config.yaml
num_hidden_layers: 16
hidden_size: 160
num_attention_heads: 2
num_key_value_heads: 2
head_dim: 64
intermediate_size: 960
vocab_size: 512
hidden_act: "gelu"
norm: "layernorm"
norm_place: "pre"
norm_eps: 1e-06
positions: "alibi"
qk_norm: false
attn_scale: 0.125
bias: "all"
tie_word_embeddings: true
parallel_block: false
init: "normal"
init_std_qkv: 0.0494
init_std_o: 0.0613
init_std_up: 0.0706
init_std_down: 0.0706
optimizer: "muon_variant"
learning_rate: 0.00392
beta1: 0.95
weight_decay: 0.0
lr_head: 0.00309
max_grad_norm: 0.5
warmup_steps: 200
schedule: "wsd"
decay_fraction: 1.0
decay_shape: "linear"
final_lr_fraction: 0.0
batch_tokens: [8192, 16384, 24576]
max_seq_len: 1024
doc_mask: true
train_tokens: 101800000
max_steps: 6452
dataset: "wikipedia_en"
MLP neurons of a small language model. Each row is named by its layer, matrix (down: output weights) and neuron, and shows model dimensions 0-159. Each number is 500 + 25 x the weight over its row's rms, rounded and kept within 0 to 999. Numbers have three digits each.
A block is one neuron, or neurons of one layer that tend to fire together. After each block is what it responds to, as a language model described it from the Wikipedia text at the highest values.

L6.down136:545522471472467535482524500506479517492460492522504491500495518525523482461496489499496520478515451496514443506501487497514566488486515520496491535559538495490450497526496466454506549527501501484508532520519486485548491500543472523504464467502506515496441508511509480475497478483510447475515487466488521529497485534483504509500494525535511516489527499526478466454492499500531466539483546487452495511516503509508500512518488492495474531528459476480518517568505500486517464485444509
L6.down234:510476535505472496469459469567491472472455502518502497480485488529531530507563461549510508496502448484542483494502495483490483529496486516497474490472471529460514467538496492484515490491505522511508535526499506491473524461521475458504475511527544501496481483561467478524466524483449509499511532503479471497459521494521490516499497463519496464483526514535508540482492495541487518496502480421539474509490507476518512512530533468482483504513521513481509495495529456492520503501537513
L6.down279:493490501527482484464532526478490537497524504520465498508500477566531520478485464497507501538481525510485475523488499449485503468469451483524489537468464510499502543502492510496489470464520529493510542523536513510462479455520487570521491500516510523467488498509479500498472489484517480470503446486444530488515489466496499542498487506536475538517501483513539526488489519551505508501507516489507467498527494514514487518511482502489542487443559516539507510474472490453533528475474521
L6.down283:505521443466496451487520537479518516516498498501499482462477506529505534440472523483474520536475496505489493505468513506507536506438516455465516511503502474473511528496518522505465518527507541521487486547515530478497508528466482487546463495497494456497543517511509481511516471505498517483521476500462494540493483462497498518509487558480497531509512466549525462512514507534417479501514491484511498475502488488527533546538518488489495508491500505505508498529436497471489460495513520
L6.down360:504552501464489490516535476477506486475481460512455474491469548494487506517469510493507508504509497512470508511492466513503478496477526475481512511510461508533539503485513515507488501469491500521459492503482522517423501521472460524509497450478491474480516525508480489522493463517493534513471511484512502538484539487496523520537547469515528506464491475481449492520524534516526497513469452498501481494451521481520516511547536485517520517480534566511553551492472460473490513494542507
L6.down387:521489514503490483528504524468513432507493525534506500514540464486482471470484487465503503497526495493479528521502483483506470530502496492510525577478454499510500501524454507504520479484548553520490508466490460487546523508502530482502475465516495498481544503516513514466498481536488463454539508498494463545495519482516537481533490489532540524500494486516521483483504495478529496478504480537524487538502531520483494504416495505513532504508496492483553529497479455499474466482478535
L6.down565:464524524488475507485498490483512541454484527536482486496510481498492535442516456509496506525538516528483500494467480501500491488479527465492474527563507493518473508513504545498468521486510518480490470561487495502460509478463502543531487536469531546521539494505486524488486444495520520505511487503498500530465495528493513540462471502489463495470539513542507517446493520495477498502512498478512485492518467473463459468505562506486513525477486494508531512505560501489524503549475518
L6.down705:520465544512506499493477509471482464490516465487462466511492515473509482466495504488525466522449491516537502491481526480480519515478486521518516528471467463471462510522458539478482457504475514498476493545501542546504474517513517495544511478489454508503518525526458522526514479526494531494474502519465476515489451532494521509537500501498466510453533508532523517502457536527494478504483511494496504492513511482535486498460508454484482535488572513511548488521477501511532501470457473
Responds to: Mid-word verb fragments

L4.down651:532520559528499483505504504482520466466462548508528488523478472480502454488486498474485485473493535509502515524484512518510524481514494473513495467516497480496489521516518512527524515542499494483473481494498503478530523519478505543469529495491429503445478491468492500501563511557494475490523520474483468468516507454513515499507514505506526526524470520518505492546504509481493542520528462455490519491488518540471504495519497503465472514482569552505544551499498469506518473516520539
Responds to: Word-completing fragments

L13.down194:499495484505485496523495508498484492546515537491509486516486512523502515532448494485520510466514511512487470544500511489477493513492497486491522497518543539520502486524557526504528498461567470462468490547468447510555490491509469491531464546467480474470546518488515474467527503523517529474475518488519507520510490512514479530472553504529509515509548508491465488464455499548495498499510469519535460478503500489485480499507509491461462523500520439500502497501490546515499467484456479
L13.down435:491482454516513470465472462476513484502456479541528517464533504506485485511540510529502489507473481491535522496504512577519517531495451546474503479511509479478484488536543494507501539527523486514452484556518508504492505496492466530524489546502486506522524467503477478479512482490467474557507503473498514497489451506484514517494492498477472502464522564473459512486485499506485529537498528467510501469554541506455513502475501503530518485524491491512515493510465497538456484523512490
L13.down457:519485502492512494514505512527501491558499536545470503498453489511482465516512493505461526483501481530487533501513523537476502482505497489469542538522486526559497529500510464471528475517482522502471499516519503474543461532501542519473521510500488467525524479495513482489489557480511507492491479478490483463497480494501535522494476540520487504473487555511462488529469456524472510488543521509458498501480513452531519480451460498546465459501498496520464545518500456483514521527461482
L13.down458:548483557506473525467513514519507451531478481472537488508514497482461490493500487464488549502516507510466519530448521471485489516507492468492501469500498532474474501504522490501515510502497508475503453591530483513510455494507499503460497540483490476564486477501453487500495498508486538480541474473517541491507462509469519526497482528497493522469508453501494519483520494500465502538503503492478524476476485519479469515489531461522534513527506490502482522461467504480517536512566500
L13.down707:501496459492554484529467496504503514559503549495436513528522506502517511477458450486500457456519532491490508514497491478494464456506514517481517508509488542473504457450533519487484475510492547505497465547522494494523512509523524510521471505483490547515510453532489467526482527470479502485497454525535537527460476511513507510529530539504525543485477471519509482492477460490497492529509516555501477495505504510514481513495501483553473467483476543490500497495475526476491503480517509
L13.down738:522504522533538510516494497493488490495463511493516486532542510509506511501515531502450516549544493497524487492516513459457496513488449455477451476467523511466507501502455501506473525533511432497506522489496476462516491507474496539522533506518529466505507500536561515468503517487506507497490496470498512481468526511514514488520461485479491492497530500443465529491466462518540447491486491479490477501493477514490505470527544519507479545531493546527492455497503478551532478526520485
L13.down864:490467533495464442477511537522529515488473529508507519516480467488516479519505487471466478505462529479472505493477490509471537546460494517507473463482560448479504491461471466465514502512468491497521453513507453509519526486508533510480493479453484538488501482487462493497478499524501521512517526483515516529532496500476465508529545515482500512526521520466478521443514514441534520530516520532501522512463544511546511511493523485500515506539517508530471494488516523495476483515530460
L13.down954:505475484516525487470494504520495484541491537499515514467444503530527483525471530539501519500515535521513509524458517486474544506468494480513457517501530445519536469495483493503451478483465555462508497561473514471497512456537500498489507484529488468447506540497500490499502469544505505536518504507481502523538502492442496514470468476501496449505526485429537517465479508490467519502514511476506504505490508514480507487469482501511507521493532492522503504524485543512512485548523465
Responds to: Clause-subject pronouns

L4.down550:492474514477539537515505507525504507484487501504475509507470539494493489511511549482464486503502471531516517522483504482527485494497489523499496485466486487519499505509426485538462553501491472490467501559489493491483520525515451461468469511454480486514446498463510463505504499507527532453486455459513495522518474530536468485512488496491499484505515518488493521516502527479539491536495504559513495562486520498483509491521485530545462549545506547498510513519540538464496506505492473
Responds to: Anaphoric pronoun subjects

L13.down132:524482475495505457485533529499496536492459479495549470507502505515538485469506548516490533487515527495477524509465524493548517543497471477524497505475471501503455495531527479511509495528489552534491513485491461525522486466476512490466507497472494446564492490555495517488522521501521509494488456463443473526468486580498457485506513504508530484485508543508494513503487510490523498503489492487494487498462513506532473489464531488473462522487495525531531516529535524478511479485500464
L13.down263:496477497481472555483521501517511535538459509488516514494503457508519494512507510516507503494456468534480497470512476509548505541500503539506455437458526487492553531482465515465476545517492499501505530498515461508516499497471491518498505548528503478477475529464491450519498511489510452455524510479533557528527519535478484511505489475505471486528514522507504515506450458492492500490465455500530501502500471513534476528507461468491508527532534513483487539478514503495554489495497481
L13.down410:489535532517531488485488470475527496517476497481506451489504468545528504534485471498532499542486469492481533487482499504517502537498517494513477478479508537482551457496481463560522535545518528513493505449451517492472478491480465502499523476489530515509521525481503527533502509523478478449506474483531474523490545552517484520479455486493525514536501498534477479529499526483546476522469444477531506506442486485512459477507485488482507521500492506476495525460524511496509482524528515
L13.down534:507488528468466546491491469513500475509496505533471491513453498525506524520537477484532437487529503487537503533486524537535491543494496514521509493479565445511505504473541488473517487556486519496492493502519543495482486499536480429467459475464491444540547515491504514509530490519494499485518530461546505495514490525452479501472498472520467533542541518474492477526529470496498478449498504489501466520512480508489499502485494491484515512504489499497521507467491487488500477469477505
L13.down557:510483521515457517480507466549531530479482498499531488523536500508500482473492461498509509506478520529490528498475511493498501542471429509476516452506555521491517484485497527547519544523509464495511456476507493483515484493451493502463456455512488510497472505523504496515498503535488528469485483479533500451482515546470465493509462522477498494486482523491487507484517470495520479457482486502553492530510455498537495485545515537509525521532509501522538465446497464529521520524473525
L13.down615:523504497497504487496501518491473520526474485531462494543471508478547477506471497482492509476508514502525518546492506511498514480516483565520506426508516528485472499545482535502554558491457529497522494482505474534502519550499511518485480546493505511473536482491459487453498497504498511522496498526505473481499479513488512477512480513460483508515494490509491489503522493466525532531523501461467511512457480487502488465524477466502512517478525502509488509541474444499529418453551489
L13.down679:505501532521551520478480496500474490493470517498480494514508505456479529538528475520520501480525496532473472505530498513488522493454473539540457478492461513523518471533496506512489492489489486480461468450542446506486534529464494497459483499516490514477517529488480483528500513506524468486502480495484480492508517536481496526481472522568522539505499519521423501558486449528520510475524494517544470486518516526457525501512504512489555483505474506487488522450500518517521478499527488
L13.down846:528500527522488537487476518495515531523510483534487473531473537515526469528496502474499507539497515525509472456493509459495549485464507490492467488453509527503471462503455508515496475531507488485485494518501508494490505535561469462480507493474543471511527521492458506542510500533484537504478534468505524436482548473509461531491492470483514456535507505441520549494510464517514502475514494520505536502501449520496485475487521503486488509504460519522479503480523555517513493464508477
Responds to: Clause-subject pronouns

L6.down34:527478511503495504479524455481473561499530544520465512555461513502480496507493522521515500487489460504558468547503488529515461525477505517504566469509529470529453488490525498489489508486497533520528526533518520480510527520505503494493468475486477500503507500532523483480512499498524485499477485515463527499492495480488517468502522479460536500466522509440478491488492507558483518500477536502508560495479467492490477520485500525455484448539488540478489472512526474457477481458497505
L6.down108:502520540517502543505510517530503497473477525510492488488480536528548503501552515518533521486531496489502506509478484469481425481508514500523498508494490493510460505462519491468493469487489495510498476477523490487480509514442558525491508547515508489485439534473497500447498492523494479502491470572505532504508506502523553441495494486496478489530444532461535509523498493522506492480530511491481515495508475495531471440479491476518473478503486545525508500524495502529467552481506496
L6.down446:486468504525527480508528471529512451458540510503493502484500477531490510536525486506521517483488522484502523438460494464483490515480537504460483476531476504520505503520486536480466485465492497443546507503522491488467517493471520489527455507481507530533494471500475488525485498556494499480511513551476486534452484476510508493469462483486496503548501465511541516514520535503510541465500534475472504467476451464533519510437525479523505502472519481485520504528518479537502490476520478
L6.down510:468505517544501489482467507527519444450515523483509525550508481510530512518434494452512470528511470508491478504490519509545476503474528443486518494527467483528487485500509453486504505527527496504474503503493539479461467516529457520513513483504466544491477467494466508473509523517511515463524522469494482514510532470502479519525466547519481510506494469466505514575515519507492502528519521522503545497522516498496485497489540504508482523510481533559513481500500476473519488471455477
L6.down613:539538508508551544527507472493491523473487488497518457478520499488498521488471498550511504524518489499497443476530498476547489511509532485495500523487497494458487502504460452495482517500508481522523460479453502489520497477481494505511482499552458541474529484533520499502492502520568515498550495527490479477494491447538501489459490468483446488518464506496521513491574493486549491527489498498515496470489460494556506520523529535491485524461504530518451498511508503506503487505499491
L6.down642:521486496479556550526492489489470505541491478473470499479465456476514461457479526498500501476511456526501456470456538519521496526504540468443473502519506512505510482505540473512484480455467438532509511523509478522510473483529486495511541509473495494478519520484513546500501459523464520488506497511530514487518524504514531459502483493548451512555547488480505510512483500542502506471505502454500507499493488493491515525508511525536536456493537529492507502508507504514476505526539470
L6.down700:481498436485475496478472516517463465533557482489476487525535505529504502486545495511510503473477492508500462525479472519517465493509495486512502461480512520492456474478484554494493540491487466487492517481533615482513499486497528479505538520514469517511500482498478526518527484485492489530507531484531481486481513498462488440509453477465529529488534481471533555533495503500511524528514540499515509500526474499523495490467523525531506485524485500511522515520473489489491501519467474
L6.down761:539480497509522528449499512475478534505482518469530478514489502472539475496481526508523507437520479491522498487520500494510474515516460515506561535517478474486476482468502518504495555550534518470497525505513501534510523471506476538538485544488507486472521501496496499515502530459491458508513542492507448497504530492532514484540499485476513515484493491469484503495455508497505465490483475462499500530522524459473523535508481494467515487541548443429503517527474483510519477501489539
Responds to: Article-start line breaks

L4.down317:489511486551519524484475495548530475471515450482476488458468521459523465522473474473508509457533483494484527521526474539553492483463519475489524530502474471493518464534495467497557502495518516523514502478493516490511525494501475440504491508541482524569522481509512507469499496521493495508535554490501541504475494470472501472528476504532546532487508484484529517492518490504490477494559500516488465506513495499523509498481508495508500492508492481493550526510547491466481490436504475
Responds to: Mid-word letter m

L6.down72:512505526549485470518541464507514491524503479467513503485489514470461511561514536468446503489557510505521496493484493502536483454513540520490503501531471484495521512531489448532495487517508538452504499506529467499480469480509466516461536535488519485507526503450522484523530529530532484478463522490508530482560522493523496504494507509544468457478489493490470503509492480538467484493534523498540466474520489490546490459480491484519475538518464516511482470493485509465484490484488513
L6.down113:542481472509514530538513484493480485482503479468473524487464491481521450525519496467497496488510515498486486522497496525512488543545511473513522464456472507434513491529512526533525458468468465503458467539504469510521565489494507490501536505495512487523529518530551512519481532507514486527498485484503484451548512498482513465480474490504502478499510494495472468517535521488526496459500475542517460436494457537505500450486506529506499523502516548497488486518506506486521478513536468
L6.down134:487475544520504473525545509486452533484501491496509450507506495499510473510544492504460469494501523491499533467525523491492502470518495551517502491509449505522518520549501498501506472467459518499507570490510513463484511521502462481511452487501461456493511496494484503513536525512471513486496460518467504523546519490479505490502501493478513443487482507478491529515473514510525486492527500527497511525533511516528520495546485550485473497488486532530419515527461514505518494468432480
L6.down138:504519461487466484516513531529475513504473502546510515522559508514498481502504485542518496514523519464460463536463501514520502458458532494506469473500525522516519492496469504547482512481486510481492521525514459522465515527502503493492501490542472450498495453505475543510481508499499441496502563523512528489540491509531480503453502478508476496454545496465508510499442495494490529485492526474527509497460491519486530484521521505540480490484498503542481556471535493506501446477510517
L6.down226:462512526485510563486512481519492483512550475528507468500510543495480512487511442513523522507563549498499487473525481533519467519471504486504515560470492451520471513492516507547483497484528520483514490514520475455521497484462483483503490506478466481540488503528487463488513487486475530542503541527517514481515514464459478463479528532466497487515487545500464499519509527502515483507447507487520487472532552493520509487498496497464557530527519499517509481496472456494484477517479502
L6.down331:528513492479490490489528486497519518513514511523510468493456536455539483525489485523460487528534507471485476469479537520501488507507513491506482482504496520505478456540438499495491499470526543452457577529456482479507495525544555506499480494549511472512493512498474523458493469470514543512502454479483503474527532545515498517503506458490503520503503514494479497500483532525489516508501506545492489455500478507518502483542538492541520551498501478495442487508492501506473465479522490
L6.down476:450483519504481505528518512480522487479493495519497479498537521508439470516493479453564557465553498485517533502466549514517505502495493543508542527529497543552498517500514499485499475488511543496505523477517515505495511526498519500517453510508463490524460517519472498508548513485471517486491493512458504496491506485472503567492489536519530485460484477511475505480465459492465501516531494491519502505459576501469518495479489527528502524532469489496493524473468501469487484529499500
L6.down810:536464484502500508471535526502518481501477448494453539529470488483489553541475446526492467462518501497549496523478487558476514552486509526498519514520475517529506486492518478472505481474484492462554506569493503481444536466511535504524497467482480503513500504485485477511500504496490531521471500504469506465499460504490485500489466505506464484525469526470504517506472493544469456515512515490453505465471503499495509500516510493530490523557475510516460521467502468498512489531506496
Responds to: Clause subject before verb

L4.down582:521501507429535507472510517512495506501465527505500494497473460515542520491494494473507494446490471471535471507502478487473476481485467491476552470488513517494549458519474484532493521521496496490492483482533480492460477501509453506442514509517504506488540488513492449563529480523528534456481515521495492502531490508511503505498451478490482482546488497515477508488537479494464485529525520460547517511547494534484499478499506466513470541534543507490492508473498519496519513455507549
Responds to: Word-opening fragments

L6.down20:521498503466524479468512490507462494533493482487479517525536513519503518489478527554500447482475507483508479513497505512526439495512491492540529524496445495493439487551489540476509494479506550526503453507474519469501478492499526487475517482518515500534498520507519493467531511524521526495474496534468499471506508472493494462542550489532449469468515513487485504515513549520487505525461508542481553530470489491500471491478475484472517509499507509533516554483466504465552509483521515
L6.down111:530499501501529534538548525461543477472519512544494480495520516493490469469497435464504516493498475521493511502520525482478533515514499484513480498546492486463503495491513485493448502539549522491536474478461478488534478513437493511459515542500487487530512499496496537547483530512500526476497483464516512511511496520536457482486489508504530517512552520469501505510503480484477482521504462507519451465506526527483487499470528460480498496485493552467475472478491495572486518494476483
L6.down441:509496475489504498498472463486492527518485511482468472511538497501495451493496506506473539502512519494472511504542470513491505498532479537517515493500492531497498465516470496488527500510504490480500489519507533502453469450498537528514528554507513482544529497519493507507486564455554521489524458521473496480481478512512477538525470449500495535520499464551430499496511514477481458490487516494508489492497515506549548499488509527498491522498480533471520545536489451478469433506480480
L6.down453:491538501530528492492517459511462485467461511527513515473476480440517478496461546493501470485480504456506496516539512533434472506527503501480512522485540525478508511525538490541494533469487487537490481498504498458533492511483533498523521576515514475491503531449526549480510501500493522501510470492511505484490495511502502506499541516523455502463486518463493464487497519511521491479450500539530505547515532535503543478544491505501511517512497495515493490497483457504446517513478473
L6.down534:517515505477528529508538508476512520494454492478488520476487467462556532491494486472534524477522468498514471539529494504496483497467475488577563561437486500465551506544482519497520513530516479501481485484472522529505495525492481447486509531519503488504514488512494540491495485535512535532503483489520464504521487461526508437497519493488500535476472501508452479513529487492473479474468489484493525487568464519514514491494517492479468517503500481496493496507521510492496517535482483
L6.down735:480500553478519470491484489510448487539479525470504497472450465465470470480497507496480489504532494517476493443509517570476472481519443519516526475490501500504479516496482452491541531541507487532514479526503455493492521510520490444459494543491530518535523476505489524510531492478475499544505484465450485487487499542501517498541492526528499487541514520471515529527463519489456487517517493514506501489528530504494516531500552508470494519523511496482489527517481517495549484511516487
L6.down851:500486443458485526497542471511521509545504525543507504507501469467540496500508483510468471484542483490512489518533547529489492483510498524548496507499487530508462509527500508492527542488471533488500549518488487474474466487501478527469495515533473538505523526494510525484459501508519533455509523464505490474505492476476476474517467538519549519519445500513483488490495501522507479464511503483549504536464461515492480503511480512493516493525545526472492479529508466519477539455452452
L6.down876:529476493537514504543449506531469496506502491526480516489511541513528503469485472514479458457514483513512493442512528482460504469485534560505519496514499509514533507530510490497495428496484530492456498532516523491476492512540521513462495524477500483507466493486473514485510510519466522529516512504492534498481475493466500542520527517492497516494518495514499495489490454496461549492474490531526519594531505479520478510471536467475496516532474483493508478496451486499527494475459464
Responds to: Word-initial letter f

L13.down189:492503543502504557493457479527524480470490525487501508500498514496464498490477482483507475481542509549502498544526494505482521534532541516498484480475499472517496494520546476491461487474518476525515480489482516502494490536470481538494516512534545516471487496534520473472528467520514514461522497511481472533505489482523506493543475518546510470463498492577506469481510485495489508524515463462497479512536468450482439497451483527492463534495539466476504483501543478502468511495490479
L13.down338:507507507498532475501462553509517508478499491483508550527498511501488453487533512470475472527481506494467505501498515505539515546461494481459469502483497493535504484584485521476469487486523500516508471491475459457509524530491488478501538481484503515510485533487474469495493493460494515493466513455570464486503456495483513451548495499513511497464523503512528471508517535500522464501507483484532516542526484525504501540541518526492514528495510491503514512478491419475499513537514501
L13.down382:532507459487480497525468496457464519513476495506505535451483515536484487482473507512439462506506522503510507489498500507486472519526506429521493450492543536521484454495491519445524504522527524525507485524538516547481477503514487482516453521486476512533454470534467505508493496481540492435494481521537469509495469506460526473514501526501520504515464477472501443467493479504504508502490539500514505527496509493500510504525547531512524491516527508500540506482531518472529460517513494
L13.down635:470518485530513525500535518511496509514509529502511532505518486492516520502495473480471500529467491508496498470478517516524514499493489516516488516445460502479512494504478475457439456494505535483497491469534487525491498468495532554497497524497506545483525490506541480474517473506500489489468518480543528510482472510511466534482487460540533516468442494486451502494475502511501547544459458533506536515491532484510473459497493572471515483528497517502483488514543460499511474507567496
L13.down788:533483490457472553478448485518440483487476513518504512527484466546478502465479484507460469464528521506434498540515471519545486520460503494446462528489505521501501497498526515517554500502455529479533488551524507489518511556473498496462540534478522509477497497481483497521519524493469513465531497496563514489511530521478521522478512504496505512480489496520496521494495477471531526530475490484511512469507519451485553516497475509496537505507491506509483495526506517522517534500513504
L13.down830:534505503532479486483512484509458462521535487483494568449493515518482507487487488478524467519510476503506490548490500511510530500537508544493445504535482522490478508549514474498544475523528543477486475522548516472489514506509490528485541515519508496490476510474514498549471504515475476476510486483484480509468506481466482513515487474477519511486532505467485508449425480508521508536453481533520504543469465477512491520477526523542506484483487534536512534510492525508469508542477484
L13.down921:535510490495501488502523519499500532448501534519523506519482508521472468505480518518535514480526449493514496497493499498516497521527506443498542485464493543461508516469451530484534501502540547513484504467518482534486499520440481467533522511516511484531500473513467550520476526489481506462498446508551490502480502533445463490507471512514508480485507471508507527490477544536523477485556495487519500494470516499550480519459481476514489479555486473498530512487466506513470491522511495
L13.down934:516502521494491453493477493439481553460510518489538504518475527519507495511501468506533462472489508494543458507478486545532477488498500519496518527525528483461488455513526547451514487504499506488513462521499501491504537508502558553521497491514515497497510546505458517471520509500466533482485509475516479482447506520483470497477505487524494510438463500547471514483485510499488503522539477515501486496518558485495546544450493510531532458489504503491497462488505470490489478480523474
Responds to: Word-initial "m" piece

L13.down17:479489530551513517528521515475458498480490464483449491495531499525548494502462501532503531486528461493504514500469484516490469507533518511488484517521502476461488489497504513486494445522482477466568531470491515498519506457483505482468487527492492527487495519512527427489478506491552453511520509484497518494515455469512530505484494482481513475478518451484543512556499516481520510507510519579493505511496477479526535477455506492471464542509503472508501502496478481523496522490506547
L13.down309:489516521489513470496497523526541511508463495511486514562504515505518523476511493501417512483511482529548469458498543462520498515520473491481479494484462475464533494534518523503509483537515538513513532506455527488492500538526513482480545502513479498498537477475485514471493525506498497539553498537522513461517477477520467514464528497475499483531496437509535491489504496453496495535502461498444502503504536546502504484502466484489504498453496498484501442520502469478496508475512530
L13.down465:562474511507471484514479518500492544555520492493490483483529514539538520486516468490494494511530503473453501515499500473495512487483525482518483545493503458544525464504501438498503541478485523479545477529497478497477510494537551512483473509539473490494503511449485457523459523483494477515510531463474496512545503501500527477512479502468495527496475535531508495503489495458468547487494484510523497592509477484508503478481485467463521499515476521504501479479493489529518550480498493
L13.down501:472518502492481466499491480449520517494509533511449482466543510525480499490479500521503521437510521515466480513479461526507507490496501536514516508527558498493555495491511526498500481492514559467501506504494473476475481512529493501478551502548494496509475526521439476501510475502503501510459530498497502466513519497480503520489485459489527497484510497494549491503458502521503515477458499515472505551513489506468523534533475477510521533574494496485517508475538498430492485489462451
L13.down532:502496525511535495513488480526538536530456492513466495471526492507538525496485507499477541519504503492477494529514492489449491488492493487494515476497526508460498487499534494495509497533469484497469571507492501507488531480498460459487475490458542517516501434530501529477522486478463538509522469536508477486530479492540472514489479520473519493503484491471493512540499503522544572505494492537484514545466462497462504499456485510506504518498488547487449544535473503503499540454530511
L13.down567:502513539497459461533522504467492490534487531504500509486557483474442527490510487521479506499515464508483477429512526500464472507517533517496525516510529483474561532477501525538500537505551476460506481504514477511496464490481545497537507527535524487499576467482458477523527463515475518488471503515489485506470525504512474495464542492446511500478515506492446497514471523489504509500502475517503527506536508495512486487480514540511479513526507475505519474471501479500487487455511537
L13.down867:528535458540460519499531481468473507456505501498507474519452499505461464531506486484524488496515501527470455513485490488523458528503477480525533511489502518524539500492541500504547470526495485463522499527471520522501500510500517530505527523525410529507487520500500533513503483502491533465503544501522508520527545459490477498467495523525540478467496475508497471498482509495492500465468491497495504550521474511482489495460491484465491465516535539506457528456526456475477512528505527
L13.down943:504457507501508478511475500509508474529515525494522526455501487495489535506472499489494482502535482510522507503540479463509491441531510482501482532511504523479474503513491408499447492511515512477506510473523499517437483489497504537532540506510523515529559531466543488482506504481544526528483502450505489491456526500531535519528538472493535508498494504498493518519511515507499447495532470517503531486528511444486450539521478489476490506508525481521508503471479479497484474477501439
Responds to: Word-initial "f" piece